config = dict(
    d_model=512,
    vocab_size=46454,
    init_std_up=0.0545,
    beta2=0.98,
    doc_mask=False,
)
MLP neurons of a small language model. Each row is named by its layer, matrix (down: output weights) and neuron, and shows model dimensions 272-335. Each number is 50 + 10 x the weight over its row's rms, rounded and kept within 0 to 99.
After each neuron's rows, "fires before" lists the tokens most often just after its 100 highest values on Wikipedia text that the model never trained on.

L5.down1551:36 42 38 55 58 60 57 59 53 24 57 59 51 39 47 56 41 51 62 36 55 44 58 45 52 53 61 24 31 41 57 45 52 56 47 60 41 50 51 43 49 57 30 65 63 45 52 57 26 56 59 33 21 45 77 58 52 43 51 45 31 56 43 51
fires before: "2", "8", "1", "7", "5"

L5.down63:45 62 52 38 43 54 51 41 60 45 33 44 56 67 47 50 56 45 52 36 60 51 59 49 39 32 55 50 67 46 70 53 36 49 50 42 58 45 49 53 55 23 54 41 55 56 56 59 47 55 50 53 62 50 41 44 45 45 55 43 55 51 32 57
fires before: " |\n", "3", "2", "1", ":", " |"

L3.down784:49 61 30 44 30 54 60 61 49 51 59 70 46 44 53 55 52 59 64 38 34 48 57 60 65 53 58 50 51 58 40 56 60 43 47 58 43 59 56 58 38 50 50 51 36 72 24 50 40 42 74 56 62 50 42 26 56 51 43 47 46 58 41 54
fires before: "1", "7", "2", "3", "6", "4"

L3.down1845:36 50 49 54 68 36 52 50 33 51 53 47 43 61 46 41 53 40 46 46 37 55 48 54 60 72 30 48 73 49 32 55 46 47 54 49 39 54 55 45 48 48 59 53 57 49 33 52 73 30 53 56 52 41 41 70 42 32 40 64 38 69 60 60
fires before: "0", "1", "5", "3", "7", "4"

L3.down1981:39 56 36 50 51 36 39 55 63 64 38 39 47 57 42 56 45 46 58 43 53 41 41 54 31 36 53 47 69 56 44 55 39 48 51 56 41 46 40 44 63 47 41 46 55 46 46 43 51 61 41 53 52 47 50 47 52 68 39 67 41 68 64 40
fires before: "th", "8", " of", "9"

L5.down1497:47 57 49 64 56 43 60 59 42 29 54 61 53 64 32 55 30 34 43 36 35 59 31 46 60 40 54 55 65 55 64 49 64 42 50 65 54 51 44 51 38 58 41 55 49 48 53 62 39 36 45 39 52 50 58 77 47 45 22 38 51 39 64 51
fires before: " ", " the", " which"

L3.down579:43 50 61 39 55 37 46 59 55 56 39 48 61 64 49 54 55 62 65 72 53 25 53 57 47 44 46 44 43 44 51 57 61 46 29 45 53 49 66 44 40 28 58 72 40 60 51 49 69 35 42 62 56 56 38 49 58 56 50 39 41 49 61 43
fires before: "1", "2"

L5.down591:49 48 59 57 52 51 30 47 45 53 28 43 55 49 38 48 67 64 36 44 35 43 71 53 48 62 47 43 54 44 39 54 41 38 62 58 38 42 44 58 58 40 55 53 62 56 55 46 56 36 50 50 63 49 42 58 62 51 66 46 46 66 42 32
fires before: " ", "2", "0", "9"

L3.down1246:64 61 56 49 56 45 37 54 53 61 49 42 46 55 41 47 43 40 44 55 50 38 41 42 44 44 39 74 41 38 27 48 52 65 60 36 52 59 47 59 32 51 34 55 49 48 37 68 38 61 54 45 53 49 48 40 69 34 63 57 43 45 69 43
fires before: "6", "5", "1", "7", " |", "0"

L3.down724:63 58 53 58 57 56 63 37 52 48 61 60 58 52 45 68 50 44 41 44 40 54 58 48 36 54 40 65 56 38 31 64 53 36 49 54 45 50 55 51 51 50 45 48 61 51 36 65 58 64 62 58 50 40 36 59 41 37 54 49 41 61 58 44
fires before: "0", "-year", "5", "–", "3"

L5.down1163:53 50 56 51 57 40 58 49 66 54 47 56 44 43 59 57 69 54 58 75 42 45 55 53 41 42 50 45 45 59 41 74 37 57 57 40 42 56 72 41 55 43 52 55 56 38 41 53 50 60 53 40 22 38 35 43 56 70 37 56 44 60 47 50
fires before: "5", "6", "7", "1", "9", "8"

L5.down16:43 33 52 59 50 59 54 45 65 55 69 43 52 54 45 40 59 38 42 44 43 51 53 45 53 36 45 49 59 69 50 61 26 51 53 54 54 43 42 53 31 48 55 53 40 47 47 43 50 44 63 52 37 31 56 36 42 31 62 31 38 37 66 49
fires before: "0", "2", "3"

L3.down1386:59 57 65 64 44 58 52 59 59 54 45 55 58 43 43 41 69 58 36 57 51 67 36 61 46 47 54 55 50 54 41 55 57 54 53 48 59 53 45 52 51 41 55 44 55 44 55 50 33 46 56 31 43 50 53 66 52 63 43 42 58 46 32 45
fires before: "0", "1", "2", "9", "8", "th"

L5.down865:60 46 56 63 67 57 57 41 63 62 32 25 45 53 52 60 49 61 50 48 51 60 35 46 54 37 44 39 57 33 31 62 24 47 50 56 60 48 54 39 58 48 58 37 59 49 26 49 77 61 52 36 59 31 38 46 49 44 34 43 36 46 29 60
fires before: "9", "8", "2", "1", "3", "4"

L3.down1796:47 55 64 61 51 47 64 49 44 64 83 46 54 44 33 59 60 33 46 49 40 73 49 47 57 52 72 55 45 63 40 51 45 50 57 52 55 42 41 53 42 61 55 32 57 45 37 65 60 42 53 52 36 35 36 42 36 45 57 57 62 44 64 40
fires before: "9", "8", "1", " @", "7", "0"

L3.down500:44 52 52 36 41 57 58 44 58 59 37 54 43 19 42 69 61 40 49 24 52 53 56 30 36 37 34 53 69 61 49 35 51 36 52 48 65 30 64 59 49 68 55 55 41 46 49 40 45 54 48 50 47 48 58 48 36 56 55 54 60 47 60 40
fires before: " by", " in", " to", " of", " for", " into"

L3.down15:57 34 52 67 44 61 49 55 42 55 52 39 56 40 46 35 47 53 47 50 50 65 34 47 57 46 57 51 35 29 38 47 53 41 58 52 50 46 49 51 55 63 59 33 60 48 58 50 36 61 42 55 49 52 44 36 45 52 41 57 46 55 61 62
fires before: "0", "1", "2", "4", "9"

L3.down992:56 46 31 50 61 31 43 47 53 47 69 52 42 59 56 49 34 57 40 58 44 68 51 54 58 55 46 52 42 47 47 57 40 64 51 40 66 48 42 54 34 62 49 72 55 47 32 75 51 49 43 53 63 49 60 57 64 38 44 39 50 51 63 55
fires before: "1", "0", "2", "8", "7", "3"

L3.down1976:35 64 63 35 49 36 41 36 43 60 34 52 57 40 56 45 44 61 31 46 57 67 51 56 30 40 39 46 34 47 41 51 52 59 55 48 60 53 41 46 29 51 46 58 43 46 37 62 45 49 50 45 48 55 44 47 57 49 53 60 54 44 42 54
fires before: "2", "1", "0", "9"

L3.down839:61 70 53 49 41 52 37 46 36 69 46 58 37 50 53 54 51 52 54 33 41 32 39 67 57 69 51 59 56 60 39 42 42 54 42 62 49 44 42 49 53 45 49 57 55 56 26 56 45 39 53 53 40 57 53 48 51 33 54 50 51 62 56 48
fires before: "7", "6", "8", "4", "3", "0"

L3.down186:45 49 58 62 43 28 36 41 48 48 56 55 75 69 55 52 54 52 31 54 60 58 43 37 30 45 56 65 38 34 56 49 63 57 49 41 50 56 42 54 30 34 35 45 47 52 48 54 50 41 68 58 46 56 62 42 54 44 60 59 50 47 47 51
fires before: " ", "1", "2", "0", "9"

L3.down591:67 49 60 50 67 60 46 86 61 45 41 42 37 36 45 40 36 41 64 63 42 58 69 40 47 62 52 60 53 46 46 49 44 66 63 46 47 60 49 49 49 44 55 49 50 59 61 58 53 39 58 41 40 60 41 41 72 31 49 62 49 62 55 59
fires before: "0", "1", "9", "2", "th", "8"

L3.down430:62 42 70 45 41 38 58 45 45 46 31 49 46 50 54 63 40 44 48 58 52 41 61 41 48 42 43 40 47 29 27 62 45 55 48 55 60 46 51 47 46 33 50 48 53 54 64 68 58 58 56 41 59 47 22 52 43 52 54 44 57 62 44 39
fires before: "0", "1", "2"

L3.down1204:54 51 46 57 34 44 37 55 34 53 51 43 48 61 41 35 42 46 39 43 52 57 60 54 58 40 32 47 59 46 43 55 41 38 53 52 54 56 55 60 42 53 47 66 41 42 43 55 41 27 72 43 38 50 58 52 55 35 61 66 58 70 56 59
fires before: "0", "9", "5", "3", "7", "2"

L5.down525:46 63 55 38 48 51 54 41 57 48 41 41 57 50 48 46 41 48 36 46 65 57 49 47 51 55 54 47 62 60 62 55 57 49 54 31 46 53 45 55 45 49 44 60 57 65 84 55 54 55 59 60 59 56 51 53 49 36 47 64 52 52 44 52
fires before: " ", " —", " |", " |\n", "0", "2"

L3.down1099:43 45 49 48 32 40 57 52 59 32 60 56 47 59 47 55 51 59 43 54 44 54 68 41 27 53 55 44 45 57 57 56 58 45 47 45 47 47 57 42 52 41 48 64 29 40 78 43 50 45 53 76 65 37 57 56 59 50 57 49 65 47 46 58
fires before: " |", " ", ":", ",", " season"

L5.down1380:43 44 72 48 48 35 47 55 53 49 52 55 41 63 33 68 67 38 33 43 54 45 46 76 55 52 47 59 50 59 46 60 53 52 53 65 62 49 52 45 36 59 34 41 50 28 59 41 50 50 51 40 47 57 31 40 56 45 40 67 44 61 48 56
fires before: " ", " the", "1"

L5.down459:41 54 52 40 52 48 68 24 76 59 42 41 65 60 45 50 52 50 49 55 61 34 54 68 54 40 46 49 61 49 36 63 37 42 46 29 47 70 42 44 55 46 64 52 67 55 55 47 71 49 44 42 47 42 35 57 53 37 60 52 52 46 41 72
fires before: " ", "1", "3", "0", "5"

L5.down636:30 55 51 53 41 40 51 40 63 55 40 38 69 49 43 51 48 48 48 59 61 47 50 54 59 67 50 44 42 40 42 26 49 49 51 51 46 55 46 48 52 45 32 37 50 78 57 61 64 50 53 25 37 34 30 40 52 44 45 48 42 51 57 40
fires before: " ", " the", " |"

L3.down558:40 48 61 39 50 42 47 37 50 53 64 51 46 58 44 64 34 50 49 45 40 52 60 38 36 55 52 62 59 51 43 45 46 62 64 52 64 34 34 30 48 52 76 57 61 61 64 47 59 58 74 52 44 41 38 61 52 36 56 34 70 59 52 47
fires before: "0", " "

L3.down560:53 64 60 62 66 64 65 58 50 51 62 54 63 51 49 37 45 61 43 39 50 64 49 64 68 61 58 67 60 46 35 64 53 66 37 42 60 49 49 56 39 34 48 35 37 78 63 64 69 66 50 44 46 56 40 30 35 44 33 43 38 39 37 43
fires before: "|", " been", "-", " a"

L5.down677:41 53 71 50 56 52 37 46 32 47 45 34 41 55 54 54 71 53 36 62 54 49 56 73 58 63 43 55 48 62 52 44 51 27 44 53 59 58 52 53 38 37 63 39 35 50 65 53 55 41 52 70 60 47 61 53 55 65 55 63 44 52 49 31
fires before: "2", "3", "4"

L3.down1183:55 66 65 57 51 73 34 57 62 45 55 41 39 53 47 43 34 56 33 58 62 56 50 41 58 47 41 30 40 50 49 56 49 57 45 67 60 59 66 37 49 61 58 42 47 58 49 59 39 61 54 35 71 56 25 57 51 59 43 43 44 51 82 41
fires before: "1", "2", "8", "9", "4", "0"

L5.down1899:50 55 60 65 35 51 52 51 44 42 54 36 51 69 54 49 43 50 37 58 55 51 27 34 44 62 43 57 55 59 37 42 49 59 57 48 56 74 44 44 45 72 41 47 45 48 32 53 56 57 70 65 39 60 46 55 58 40 49 17 52 58 53 52
fires before: "2", "1", "3", "6", "8"

L5.down321:51 50 50 59 54 53 53 40 44 56 49 58 58 39 51 51 48 45 50 27 37 43 47 56 54 54 47 68 50 60 32 58 51 63 62 42 69 41 38 45 49 40 40 38 40 40 70 47 58 47 59 47 63 53 57 44 48 54 49 61 50 36 56 55
fires before: "6", "5", "7", "2", "0", "1"

L5.down1406:40 45 52 52 43 50 35 57 57 54 76 58 41 56 42 53 48 66 37 44 36 66 67 42 44 56 54 38 54 38 41 64 45 36 38 59 67 61 46 51 45 51 51 60 33 44 18 49 54 48 59 45 52 49 50 45 50 37 49 50 48 45 68 45
fires before: "1", "2", " to", ",", "7", " the"

L5.down4:45 37 44 66 58 42 58 43 62 58 52 44 47 55 44 31 58 53 44 51 41 54 61 42 44 48 38 49 52 62 61 50 61 61 40 37 60 44 48 48 51 51 57 55 51 44 40 74 51 45 56 52 62 68 35 69 55 44 51 57 24 54 60 43
fires before: ")", ")\n"

L3.down606:61 56 51 53 68 40 44 51 50 63 52 49 57 53 49 48 48 49 45 52 63 61 52 65 44 41 39 52 26 44 41 58 52 64 36 45 39 59 59 54 39 39 49 48 39 63 60 59 63 48 61 44 43 61 43 38 49 27 62 50 47 40 54 62
fires before: "|", "-", "1"

L5.down1792:50 58 56 57 62 36 39 58 41 28 47 63 48 67 52 46 42 48 43 26 43 51 64 39 51 64 50 58 57 43 64 51 63 59 57 53 52 58 46 31 53 48 57 60 36 48 45 52 24 37 71 59 55 50 60 52 51 60 58 44 53 55 66 54
fires before: " the"

L3.down1765:40 55 66 37 39 40 45 39 57 63 56 51 54 43 46 64 44 54 38 55 49 50 50 43 42 46 53 45 57 47 21 56 32 53 62 56 76 61 50 44 38 45 43 47 61 57 64 28 74 72 63 46 57 41 34 55 69 49 40 44 52 46 51 48
fires before: "0", "9", "2"

L5.down1415:40 48 49 38 53 58 52 43 48 66 31 63 68 49 48 31 54 52 48 54 44 47 31 44 36 30 60 53 46 36 57 55 65 55 51 47 57 55 63 57 36 41 51 46 51 55 49 68 61 76 48 44 28 48 42 63 54 52 56 64 37 66 54 42
fires before: ",", "1", "4", "8", "6"

L3.down2:50 28 56 54 46 47 43 62 50 60 47 51 49 40 64 40 66 34 33 46 58 40 32 43 43 56 61 37 61 46 47 47 44 57 45 30 47 56 43 62 28 39 63 49 45 58 60 23 33 44 55 48 34 52 57 56 65 41 42 46 51 44 44 40
fires before: " |", "1", ";", "4", "7", "3"

L3.down1954:47 44 67 61 41 51 44 58 56 64 51 49 64 52 50 47 44 44 47 47 37 70 36 55 52 61 61 50 73 43 45 57 42 56 56 42 44 64 53 44 31 56 55 46 63 39 67 41 50 50 63 59 36 50 29 50 38 54 41 57 43 45 56 45
fires before: "8", "9", "1", "5", "4", "7"

L3.down1739:62 33 46 58 54 52 56 45 43 71 42 52 46 37 37 49 48 45 44 34 43 55 39 49 51 43 42 57 59 56 29 58 56 46 66 28 57 54 46 65 44 63 64 43 65 38 51 59 38 74 45 26 61 36 46 48 48 56 48 49 30 50 40 41
fires before: "2", "9", "1", "8", "3"

L3.down423:45 45 49 38 50 63 61 59 51 45 53 41 38 36 41 52 54 58 46 57 65 47 58 53 55 32 43 63 46 49 65 38 66 56 66 44 42 49 51 54 47 49 42 64 42 75 40 48 45 53 64 45 45 48 44 33 61 44 58 51 49 48 73 56
fires before: "1", "7", "8", "3", "0", "5"

L5.down1696:58 51 78 58 37 46 59 49 57 47 41 54 67 55 48 38 54 48 39 41 44 54 68 58 50 52 46 70 33 51 35 61 60 59 51 42 59 70 32 53 35 43 52 62 49 55 28 64 62 47 63 55 60 51 40 60 68 51 43 46 48 57 54 59
fires before: "0", "8", "9", "1", "5"

L5.down1973:38 61 49 68 47 54 36 49 37 60 59 55 71 55 27 39 64 61 42 19 55 54 46 45 44 56 52 53 62 50 42 62 49 53 38 53 54 44 48 52 43 42 25 36 42 59 53 50 48 56 47 44 54 32 31 32 50 40 49 49 42 45 49 46
fires before: "|", " be", " have", " become", "-"

L5.down968:53 54 55 39 41 41 62 63 69 35 58 48 47 31 54 60 41 43 54 50 50 53 47 60 56 39 42 57 46 51 50 57 55 68 49 41 46 52 54 40 51 65 45 50 40 28 35 47 65 56 56 44 52 43 33 50 47 66 37 58 49 37 61 42
fires before: "|", "|---|---|\n", "|---|\n"

L5.down819:45 46 27 59 58 65 62 61 62 51 50 49 43 58 38 43 45 52 56 46 37 49 60 45 43 47 61 49 42 55 60 47 41 53 61 59 44 60 51 62 56 48 49 60 65 43 41 52 38 30 50 40 51 39 58 46 52 38 55 50 36 54 49 54
fires before: "0", "2", "-", "l", "1", "9"

L3.down638:48 44 60 44 60 46 46 50 38 46 48 46 44 52 34 57 64 39 57 58 60 50 50 50 67 37 54 68 57 53 52 57 57 68 41 33 61 51 39 58 42 50 43 50 50 55 32 48 41 45 46 56 39 55 54 36 44 53 51 44 47 51 60 34
fires before: "9", "8", "2", "0", "4", "6"

L3.down300:40 69 78 63 60 59 47 42 56 51 57 62 63 47 29 47 47 55 59 53 37 32 46 42 48 64 55 45 58 52 49 48 55 44 46 57 51 49 57 60 49 49 54 63 27 70 28 62 39 54 48 38 63 55 35 52 46 28 40 46 49 55 51 66
fires before: "2", "1", "3", "7", "0"

L3.down1443:51 47 59 60 53 51 52 41 52 49 58 50 57 41 52 56 43 43 48 61 67 70 54 45 37 62 38 48 42 66 43 50 54 60 65 69 50 77 40 51 32 66 35 58 53 39 41 72 50 53 36 56 43 46 44 45 56 48 53 44 72 39 69 52
fires before: "1", " |", "0", "2", "–", " the"

L3.down427:49 44 41 53 61 58 39 55 54 49 36 40 44 42 62 57 42 44 58 51 38 56 56 45 55 56 62 51 34 55 39 59 51 63 63 58 30 46 36 53 48 46 52 65 49 64 66 68 39 60 57 44 47 59 45 57 43 40 43 33 19 69 55 73
fires before: " of", " to", " by", " in", " "

L3.down1294:49 75 51 45 56 60 56 41 45 48 45 34 41 61 40 48 57 62 37 50 67 64 56 59 51 42 46 46 54 61 44 60 44 53 62 38 46 51 53 70 50 33 44 45 60 54 53 53 44 33 50 49 52 74 47 51 62 42 59 42 37 41 31 47
fires before: " ", " |", "0", "3", "4", "5"

L3.down1789:52 62 62 55 48 56 36 41 61 58 27 61 47 46 48 59 48 43 79 43 42 46 65 25 59 57 30 40 59 31 63 43 40 48 62 57 53 35 64 54 38 37 54 57 51 62 43 50 68 72 66 24 50 46 57 66 32 43 62 57 47 43 57 48
fires before: " by", " to", " as", " in"

L3.down1853:40 60 47 63 55 50 65 79 46 52 41 53 59 35 57 68 47 39 53 51 38 32 58 57 55 62 48 60 36 53 29 38 56 51 51 48 60 69 37 52 39 39 63 64 47 52 46 54 42 51 53 60 56 61 44 59 62 19 55 45 45 61 56 67
fires before: " |", "3", "4", ";", "2"

L3.down528:44 37 74 53 54 49 49 43 61 52 58 70 64 56 53 29 49 58 44 52 48 64 43 42 47 69 53 59 49 64 38 70 34 52 48 51 34 52 67 68 41 44 69 45 61 47 59 46 45 37 37 46 54 61 39 53 44 20 41 52 42 42 50 65
fires before: " ", "0", "5", "1", "%", "4"

L5.down1780:35 40 68 58 53 48 49 47 49 58 57 52 64 41 41 62 61 60 56 28 60 28 48 72 33 51 58 63 49 58 43 54 39 49 52 63 41 35 47 57 36 67 53 54 49 46 41 56 46 43 58 58 43 59 52 55 63 66 35 46 49 40 60 51
fires before: "2", "1", "0", ",", "9"

L5.down1502:55 44 54 53 36 47 45 47 54 36 24 34 57 64 46 52 37 63 45 49 50 25 61 58 49 48 57 49 51 30 38 43 50 55 43 45 66 55 52 47 57 64 61 42 46 71 55 53 56 45 64 39 55 55 50 48 58 61 40 45 54 59 43 41
fires before: " ", ",", " of"

L3.down1419:35 43 68 53 45 53 48 70 44 54 60 43 47 40 57 51 35 53 41 41 50 68 63 49 52 33 47 59 51 69 66 56 41 57 74 70 34 69 49 52 44 58 59 44 47 49 48 58 60 48 47 34 45 54 35 45 61 57 42 46 56 47 67 80
fires before: ":", " (", "1", "0", " information"

L3.down1914:44 56 41 47 68 62 73 43 50 29 42 70 49 43 37 54 48 43 33 59 52 44 54 41 37 48 48 42 54 45 60 54 53 51 62 55 71 68 55 48 47 50 50 53 57 17 39 56 45 48 44 34 59 56 85 43 59 49 45 42 43 65 40 34
fires before: "1", "2", "4", "0", "9"

L3.down173:52 41 76 59 56 53 53 57 37 33 56 42 79 40 49 48 51 33 48 51 27 49 43 46 48 29 51 67 33 56 58 61 42 43 62 67 49 49 60 49 57 30 44 62 48 59 42 39 42 53 51 56 46 54 54 36 48 44 36 49 24 66 53 57
fires before: "-", " to", " by", " in", ".", ","

L3.down2004:41 63 52 44 55 58 53 41 59 49 40 51 50 50 35 52 54 52 47 50 40 56 49 45 54 36 60 56 55 56 62 61 39 64 39 51 58 55 55 67 31 32 46 59 31 62 47 57 50 62 52 49 40 51 56 35 54 51 39 43 49 52 67 40
fires before: "0", "1", "2", "3", "4"

L3.down849:70 56 39 45 19 39 41 61 54 54 66 61 49 45 38 46 35 48 52 46 50 48 57 50 36 42 50 69 54 45 50 44 50 60 44 47 59 50 48 46 64 48 48 61 45 44 49 60 61 46 53 31 63 39 33 55 52 55 58 56 40 54 41 60
fires before: "|", " of", "|---|---|---|---|---|---|---|---|\n", "|---|---|---|---|---|---|---|\n"

L5.down1217:31 50 67 47 56 48 44 42 43 43 47 49 46 69 55 48 51 62 42 69 38 52 55 54 53 45 60 57 39 60 59 47 36 43 48 56 67 58 54 50 34 48 43 56 38 39 33 32 60 59 61 71 49 38 58 42 62 51 45 61 43 50 58 50
fires before: "0", "2", "3", "5", "4"

L5.down825:44 37 66 48 47 46 42 53 57 48 51 52 67 51 55 39 40 41 61 35 56 38 46 42 48 57 36 67 59 60 70 48 47 36 45 81 36 43 51 36 38 69 45 44 46 42 46 43 53 62 58 65 48 53 50 59 61 33 58 37 57 57 51 43
fires before: " ", " |", ":"

L5.down83:40 60 57 54 61 45 47 41 69 54 44 36 42 54 70 61 52 50 40 46 39 42 35 34 39 51 47 38 40 38 42 43 44 44 64 50 40 39 56 43 39 41 51 46 45 37 53 52 43 75 44 41 54 48 51 42 45 46 54 75 34 52 53 40
fires before: "6", "5", "7", "9", "8"

L3.down77:53 48 44 47 51 31 41 39 61 39 53 52 54 43 62 57 50 54 40 61 53 42 49 46 68 41 61 67 54 44 64 50 52 63 49 52 60 48 67 53 41 53 58 44 58 39 36 43 63 56 55 54 39 34 50 47 54 50 37 40 51 60 63 46
fires before: "==", "The", "In", "===", "0"

L3.down1070:61 48 52 48 46 61 53 56 41 41 59 59 59 49 49 54 65 29 39 58 59 47 55 43 58 55 57 50 61 48 49 52 64 72 51 56 51 30 39 68 46 63 22 40 42 60 64 48 39 66 67 48 54 39 35 53 25 38 33 52 62 46 50 36
fires before: " ", " in", " at", " $", ":"

L3.down1318:36 33 59 58 69 50 45 47 54 41 62 69 70 51 52 53 34 37 60 63 40 63 25 69 52 54 42 55 46 52 44 52 52 59 68 62 46 49 42 44 36 40 51 62 48 61 48 69 46 58 53 47 38 32 51 45 53 56 44 72 63 51 52 43
fires before: " to", "-", " that", ":", " as", " for"

L3.down1978:43 46 59 50 40 62 38 47 56 63 63 35 68 43 54 60 42 55 38 56 38 54 48 47 56 46 46 53 57 29 41 55 34 67 49 50 43 47 48 44 57 60 54 42 39 39 44 57 69 48 63 43 50 35 38 42 50 49 45 59 32 47 61 30
fires before: " ", " the", "|"

L3.down531:58 40 44 57 47 53 57 69 46 48 46 43 48 40 64 48 46 45 45 71 43 50 45 66 64 28 33 58 60 58 58 65 41 60 45 56 53 63 55 52 73 59 46 24 42 37 41 53 48 53 48 62 53 36 45 53 62 69 47 56 54 49 58 44
fires before: "|"

L5.down291:62 54 78 65 51 57 56 56 62 34 50 66 53 37 50 62 48 37 39 57 19 52 67 45 31 26 59 61 46 46 58 68 49 51 58 62 67 58 55 51 31 38 47 48 60 55 66 43 56 45 49 50 50 44 33 53 50 63 53 52 56 63 48 50
fires before: "0"

L5.down1279:48 57 58 61 34 41 60 56 53 52 71 61 61 44 43 75 61 54 34 47 42 57 49 48 48 44 29 54 68 73 67 48 60 44 55 49 52 35 53 40 56 60 40 49 51 28 58 65 73 34 41 59 54 66 47 56 55 50 50 56 40 56 65 57
fires before: " the", " his", " this"

L5.down1848:43 55 54 70 57 54 65 44 43 61 46 59 42 49 57 61 44 46 43 51 41 49 60 43 36 38 48 62 41 54 58 56 48 60 57 38 61 50 79 53 49 54 51 30 48 36 47 31 51 67 52 53 46 32 56 56 55 55 32 50 80 54 52 62
fires before: "0", "9"

L3.down253:57 52 49 47 27 46 56 43 56 50 68 46 38 59 55 54 69 38 47 55 56 43 42 51 36 38 31 49 54 44 40 67 37 64 49 45 56 48 37 57 44 53 34 53 40 36 56 43 56 40 39 67 32 65 47 57 47 42 40 50 63 50 36 40
fires before: "1", " |", "2", " ", "3", " ("

L3.down1035:41 46 59 42 54 56 61 33 40 41 49 66 57 61 56 51 55 48 43 60 51 30 53 37 52 45 61 56 54 58 55 48 59 35 39 69 46 27 46 48 55 43 46 43 45 58 54 47 56 60 47 41 65 44 38 64 52 60 55 39 78 44 33 47
fires before: " ", "–", ":", " to"

L5.down786:56 59 56 53 71 45 43 35 50 43 51 55 56 46 44 49 43 57 58 46 59 49 63 52 51 49 51 62 67 52 51 60 49 42 40 35 62 46 54 37 48 66 52 44 68 41 54 64 38 66 44 44 55 48 50 41 67 28 45 52 51 33 55 56
fires before: "8", "7", "6", "9", " ", "5"

L5.down1173:36 45 49 47 42 39 64 78 53 34 64 44 64 58 61 58 57 38 56 54 54 49 65 53 43 39 69 52 56 39 57 46 46 64 46 41 56 51 40 43 52 34 59 30 44 50 64 39 47 59 59 49 61 40 58 59 52 59 64 54 68 42 51 45
fires before: "-", " ", " —"

L5.down1825:57 54 59 59 65 39 38 54 55 43 47 45 50 48 42 45 52 39 64 53 51 49 64 37 57 45 55 55 62 39 60 52 57 51 52 51 22 41 59 39 38 62 44 60 50 56 52 72 46 48 59 52 55 42 44 44 53 45 51 58 45 38 45 48
fires before: " "